Part of a small language model's weights: 24 layers, 6 heads of 32.
MLP neurons of a small language model. Each row is named by its layer, matrix (up: input weights; down: output weights) and neuron, and shows model dimensions 0-95. Each number is 128 + 32 x the weight over its row's rms, rounded and kept within 0 to 255. Numbers have three digits each.
Before each neuron's rows, "fires on" lists the tokens most often at its 100 highest values on Wikipedia text that the model never trained on.

fires on: "ter", "res", "ot", "so", "re", " Pr"
L10.up189:145122144126085124113138121056104078138127140129095155124141078134161054135126149132118147102166164128093180117139081059094164076142133127102156232124088092118099193086104132101124171125109149193093125099116130082124156094118157127101162131126116143189154105120106158120168161141114197128
L10.down189:122181121113151093141165146137171095171124118144047164129165153114188126119138145187096072164169140106122145157114120142121152140171104130129112179132150122094103132137151125093146109108161140140068133157144101130125098089143098168104113113121084138112124115080113119151127100107111080163

fires on: "ir", "r", "el", "il"
L6.up851:132149138086137114148126088174174079146131170114121162119117053153152102138076100174094092087141086185129075141154083143139130127103133147148153163116118165120164093100141141117112124167139166137124152097158056137068114135141115109179150160166087103170041195164087191155197144155112198073
L6.down851:113127112195145091179123125099123161143104141123160137155134110167154171108098142143085095067080058170113146131163031140066113136138111172135138107182110144134128144117109119161174104121178137094125110070123102190131119109089170141082202154128114170193129173124112143070080193134112137101

fires on: "b", "l", "ir", "is", "el"
L17.up798:124038141109200134132068162124151139170118154150121120081139124155094134209127074087070143106173126121112082072103096100083105107124143145111104170169086145098148081129095083138117185125059184106102137139124110138118127149130121178101132115113122169128122061154085112083091173153128165049
L17.down798:136192182125110093121102077130120102112118108144189165166171183119156122104101097169127099139148131108147132148100145102156110148166112157114112148180148144072199086100136084138103135098148102176165154188098147164152126178112156159158191130084155133153190105031077135091144126118123121159

fires on: " also", "l", "re", "ten", "ter"
L10.up1004:157155115155111147155140158156103171124168097165142123195130087099152112167166118099160106157138135127135111111117094144104150085070112104146128193159155126127088153065089075101072176083154066141107162119133119126150166138135109135138153101102131120090174100157141153166148174128041113078
L10.down1004:125119110098232060126205140065125133155117104077059106092125163188134134128080114159111109150095141119115194132155163126127160101147156132208115128098118180081119153157153171125128166102164177137087130135107120142108171148143124116181105125112091145142165086109145128045121094151146113171

fires on: "-", "L", "A", "S", "N"
L10.up790:107116102137170083168068178056142144154097168176071107122133152174104126154117158044081142127194116104139153102128138104129102156102147176166072167114092120096134141083191145138150113179121104088180141151156176117114081167094095168082111187180110132116135179147176097125117132203105146101
L10.down790:136116088223101130136124144087133099129114079147135133152120192112135097122104167090147152143119064117146146122111145135153103080168074180133116121118068131164146094130163178136135134092106139101094126117047126084144155108105120065157086132124120122116179168123087138165144136133088161096

fires on: "he", " American", " an", " German", "an", "r"
L10.up216:122107137147148163124136120145218140155131105125081105132091150161146119143162134105155160119069129086148095152160153080150154110158163110116088134187101138103127159124112070163154156226026105090109088109153089133101126123138140152117171131115105121090143193112143118193107123107126159098
L10.down216:138112151140079141162181129136103102170132080147146099133165161096116135108128096165085144160118081141091073137045158098095157104129109116188112175141095086071162162127089164156076189104114063202159096091144086136140141160145163134122087154129144123114119182115186120094183138138114083097

fires on: " \"", " P", " J", "av"
L19.up82:190144114118167115153137143096137127128097117114138113082104102107114123111121081144144115157134105146138189043152160119171102159062126122151053091149163166082148133129115135143144129155127150122167087104092158109171138161215146175132110153180166181123127125132117128129043180197147114147
L19.down82:105152092111133185147178131132101105115128111099136165154163134146169104139134100170142111115146150127128095138165124197136142149160136132134150168038125128174154097156147160091138168177145125059050115173181166108125093121076117112152155090119142124142141059136147095120168135115111120096

fires on: " m", " w", "a", "g", "m", " W"
L20.up935:130125109088167151136128174096148119097148100123091151168195145076097126174191106130090095082168149089161125142141109112168119173126110088178138115138139175076138084068108182108122124132141113126132136095139132126115189152058155100101142116118174186104189121123161084089133111085135126098
L20.down935:154117139159162177131108136089123118127121140098170171086087171089142117165136096156074150112162139127201100159086168126094162110153126149108069065142139116129186125125158128182173163083082173099113072144121066215111098117162139141121134141180140199072105088085137144123062142102132146183

fires on: " th", "is", "ten", "ir", "ct", "iz"
L10.up400:126103141098178136096171143133099055162142127229161130122117138165155101185098106112162113079063117127123176180131103098051080160109100147111145154150119123101124136160124078131157123137075081072102077115127155158145141148178119137140172083161106098149101105116061153125089154157172130137
L10.down400:145163141146135108153143121092081152163146119146096112152109161111092129111163168112107141163101148127170138113090072046069078133133163190128129121199120176085156170103175109108116046129098142156156136191122097133165122160126140086153126191048189154141137107093208126034126070144178139140

fires on: "ut", "av", "ev", "and", "v", "/"
L6.up557:131050072152156103095128137165122158118199113088064105110137163144100062182189150148154112112159126134154095088135155103144137158154143096178140133138151171126139156124177146133104101127115130131120166143143055064182113164110159129127147152108157099158081084129172155086097135125122146129
L6.down557:142109047111149165135179098100138116111148139116134170095122140138127122084059071117154119093198105167149175102184135095079081192108123097185221128140158097158103039097149112115115161154106168145129153135166153185054128148110118111121128111138160096166173159134119127118131109131133103092

fires on: ";", " G", "-", " |", " L"
L20.up921:116062160065197102110183194124147163146141172125068130144125092179073120145123186083072194132195123151130120089152113087140091082136136102149163150121072102133174063128158145118141159123142156147117077091142104073149177100136166155099065167110097126151118110126193149090162096131098169074
L20.down921:112105112149137118177140167088113079139147152193142113155100137110112085117134183151118106136133166111194169119183187106117131179158128183151086129083106148139094101175132113159119149179067096078119146128071057079121080176140181123118144145175137082115153153144076125082176130119175124102

fires on: " dec", " G", " S", " g", "ir", " Gr"
L20.up861:087141105081127134100172180167124137148183141070141176111130016111182104155157149111093099141094132129079139128158173129142141094126174171108150106095087117106100143151099101156168169166075188093128131147140133100091117138128112098107177156147095167194138149140133146164156163108182155143
L20.down861:132170136161158178078085157174151155127140126169099139100133124120137204153136114147178136194121121093142139161083106156103138205121115149113137081141210125109188161138181106142153186172109096164126146111124110100171129056129094036126134060142134086078099089179140168055141120134206115157

fires on: "The", " that", " the", " |", " The", "et"
L6.up15:148118124107050100129084143072159134131138135131137110107137122121110138170146147126089137135120123072121160160145136060101126192148189189114153097120122153127106082134130162091118177164096110137061172125134132098087129123101186126157152159122140068153154089094148183111125111149121180069
L6.down15:126135108069130088187142097176136118076102133130158114147165193127071126177182153128070163103156154143147145130056136064150180079080150153131156138125109126199105083123124167124102158154142106139137185134127083095121135129102111153115208098147160140151126092108088105178139139146107120121

fires on: "l", "L", "at", "ort", "N", "am"
L10.up663:148058068104154088119146154059153102155131086160133093175119096153161116149161116095162145135183171089132107068167158116090130145111155166140163184133149088130119094171176184143121125193099085150150160124170123102130061132103113130102121102121130125138147110187141159121146097127152120100
L10.down663:157124134151129141197124116090099081165125145064209168166065156146104157077225153136139177118108146091089155146139126159172127122157080104085152126147147118167134108183160157142122154169070127162169166106081144118148130138120081129146152137158127135171170149119107136153104113091136136154

fires on: "ig", "ol", "yl", "oll", "erg"
L4.up400:096085110146114182172126155093106122164053150078104138142091146133157155105135114111088140108129137117130141123188131159160102103110156100111174139089161161152126141144159133091116095174138105136146141110181178135130175069139165145169180064116082104176155122219080180097088150131127091115
L4.down400:111052098069097077219154178141133108138087084067148125138115145110131129158146155139124142137069139114176073113141092157073107088091112133157110138161068114115110147111132108124125158161184177067138125132122119151135110065159140151140111127105165144071197123123124121092118168114091099180

fires on: "ing", " In", "art", "ic", "aking", " in"
L10.up847:106160043078139134095150147125076098149099082134149150107116135120109131111199110106063129123138191154138158162170167100113134138124179172172106097169124110142134114069144172133163088148152115159152102100134121133050125118108101136135087138134127125184156141064148182140151105114126161072
L10.down847:173067120072059189111097161143132067135097109158090079131090099175140115103108131101149133141104097154035150103144117147146135106069070067143092157092151163155085111151149142121127124134182095141144097117148078133156108122136225131135152140160134146111179122134135160107157112105167115113

fires on: "p", "c", "les", " sl", "as", "n"
L10.up21:108199113127170195128123151083168139104150103104115137145110145090126116111114134146109169080129132115119140132143130070108101167085146070145131144149105124102124103168175119109118154101131075147143150076073160137140107126084177100141143089139146155114163110165151129147103094207172159067
L10.down21:133154099095152160134116112144209066113178133090063094097131114142165166171091116073180131104146099118156142204087088148114141118165160107132156087163109087120086089133161092138110130072082139103084167152115117121154091107132119110136150124141089123114096105095135129101147156095106135170

fires on: "it", "on", "or", "est"
L10.up125:094089102115138179130114153158126174156084145163131117145141121139142119178118176145145062118137065133139130130082110105106121176141173101139123118143148199128144109131112116156119067112123154121165184066126175108143129175077148163120086116071117167119135134181140104234131102068102093064
L10.down125:103073089096197093134071114148144087166141127150167121159168147079113098107117154122153082141139144116172114109188099106134104115113146105129123120077100153115101090139099126110084102160131121116121118125104133129163127091135095126143145171216105092135156104099111144076113113147067131130

fires on: " An", " an", "en", "ing", "ate", "ed"
L6.up63:166147168127074173076147137135106124145164148155122130158094112141129144054093181090149130158166113129082097140174074117167137156164123136157074144145073092110074077155105121117155104175074141100108186104144214140117116102177095144117096154129132064228089106131132133120107121123129129109
L6.down63:103128116097147127185154156106155125164098081128131060142149200135140117104164203139117169091155202118168059155127086113178123103135090114076127119107072167100123138138093139131089078144070132140159145075187080145081156141162110119147121147167108095078119191091070124124094077174127141151

fires on: "s", "ually", "ing", "ily", "ft"
L6.up896:116152121124025167142141131176123137148105085137168115146087074074132101192174115086120102057114129128093163128150086079164135128115135109118110121097045074152092101096167218113126115133168076116185069101087159168081137083105057159174124115132137106131146090101065132095079129152138110124
L6.down896:111117095110216068098146152100109181172155155073101147088135123118126150082137147120156158141143147142174061137117098112119182140112138118121149200096125169140128107092114109121154164085048114209122164136195120111167186144118167160078113137200107103155095204139115147186142137155123103130

fires on: "al", "ob", "arl", "ail", "ue", "e"
L4.up206:109098152119114155114130135098096126169092125123142168166095114103140112135105126098155111138106076096126109127071093159116083176131104103192118090187130126158126076163071172157125140151098109126098131114148128130153123126078139125151141098102098077138151122156088139087116143098119154108
L4.down206:039145151127162093103163142157084110164095116175093103145115161145162121131120142127157179152082132136139121072109164123101159168114174147212116130178095086130080144127113179091089133094134162121136121111117123165099189081134165150148116128120211129144144147093142135181107155118132143119

fires on: " w", " W", "_{", "end", "W", "{"
L19.up413:195102105150096157191093214124168169169149107134102121176122147082115133130136120099126117131119071069120168177117098165121120105127123100089119113103170099105115137118126160133144146195172128162104133073153117099108162091120145161139135115144117139144160147202140080071196126116170154122
L19.down413:125148080131125158130167129104103104154114129150152178093104143066182114121139103173096117115132145178139112067089147092191064142081095093121118114149151072105145080073147119129125144167094145119174134116138100198153088091136161088099112165175200098189189160101139107171105137106126166118

fires on: "ing", "s", "ed", "ent"
L11.up646:120098142104082183131146181149160091127104160118132150152086145127179073105115149091140085111130187086126153127124040156150100150169142094180064129076137140146067105136156156134106133164161075127132130093134154152150139150111031115157092202112108109107116108174047151094098130107096163127
L11.down646:136113123151149116156169156101130100130086103072129152101081131103091105086057181127167177140127121147107139194092144120138084090152087146100145159140133136155101111154154058157121164107075080188121116138163087177083159128111140181099079161195172129101091100112110140063141165169166150115

fires on: "t", " sc", "c", "g", " r", " Sc"
L15.up268:115118063088131073065075135093153153121151151104099158102148092165125115133084083153053169137177114109064210116144109130181160146163149140072053089133117131064094109111110061138147146088082147130117156109114098124113155139112115079100132100106140108115161071098102147072099099137132154112
L15.down268:134170101182114126147178114072143110169156102118140133168117128084186191112127111130228059091147113108112073142092153206132144196111119091086149129132186113158173145114152097119144087060124019121121170135096067132121105095094087097062140099143140156180147118148082124116133127122135140132

fires on: " an", " An"
L19.up156:150109133124107192102175144192111129134130063070127142152051136189145127106132167096122121142179121136086147118159117095174172134107105100195110124171033089114046109139140130138144116142114112199124100092155109168140152103143143109144088117162150101111170098182119158119153165084147104103
L19.down156:147115141169163110116181133073110102158128096199124163080157178121134129120122113184139109147205114150152136109144130125122113119150137148120165136124102079029090139146131182088094135096159087101073109105141155092056088116232155171152123086098114108131115159110068140179141169111127137157

fires on: "or", "c", "ant", "it", "anc", "uthor"
L6.up738:084125039151100124139112150151135118129137137123152108147184130099121078166224142169150068124162160078089117121165087162110157183174121191120105112110155130120083136070104080135081143141128095102111102143145184122161127129123102084140148129081091174150148121161169118198101106137114104153
L6.down738:103105108107146088154119108166123199161082111197102071143157161120211133099127139171127097144141108158142139138076155106101073109065167151162104137116106095128138150109147156096098155118127117129102141090171175129165100059121099077104126104140119117084167128133128143088087110128070155120

fires on: " sh", " Sh", " sc", "st", "c", "n"
L11.up484:113132072047136118105112149082134131133171169036133137127087109191091194153082114125089163143113088142137113153089122080113112109075124110112090144136118155073115123150165134140117122174100119144104124129151136107147108128132130116164165114098157125131137088138135076077120093174149160112
L11.down484:122149049070117107140078156093134110119184131087092094121155062126115149123082119072059124125123117097155109137147171158126140134134125102131086120123161110152132120147178111119084136130103162111087118179132131133118158114089057081118183160103136149154216105126137131184134075140115109093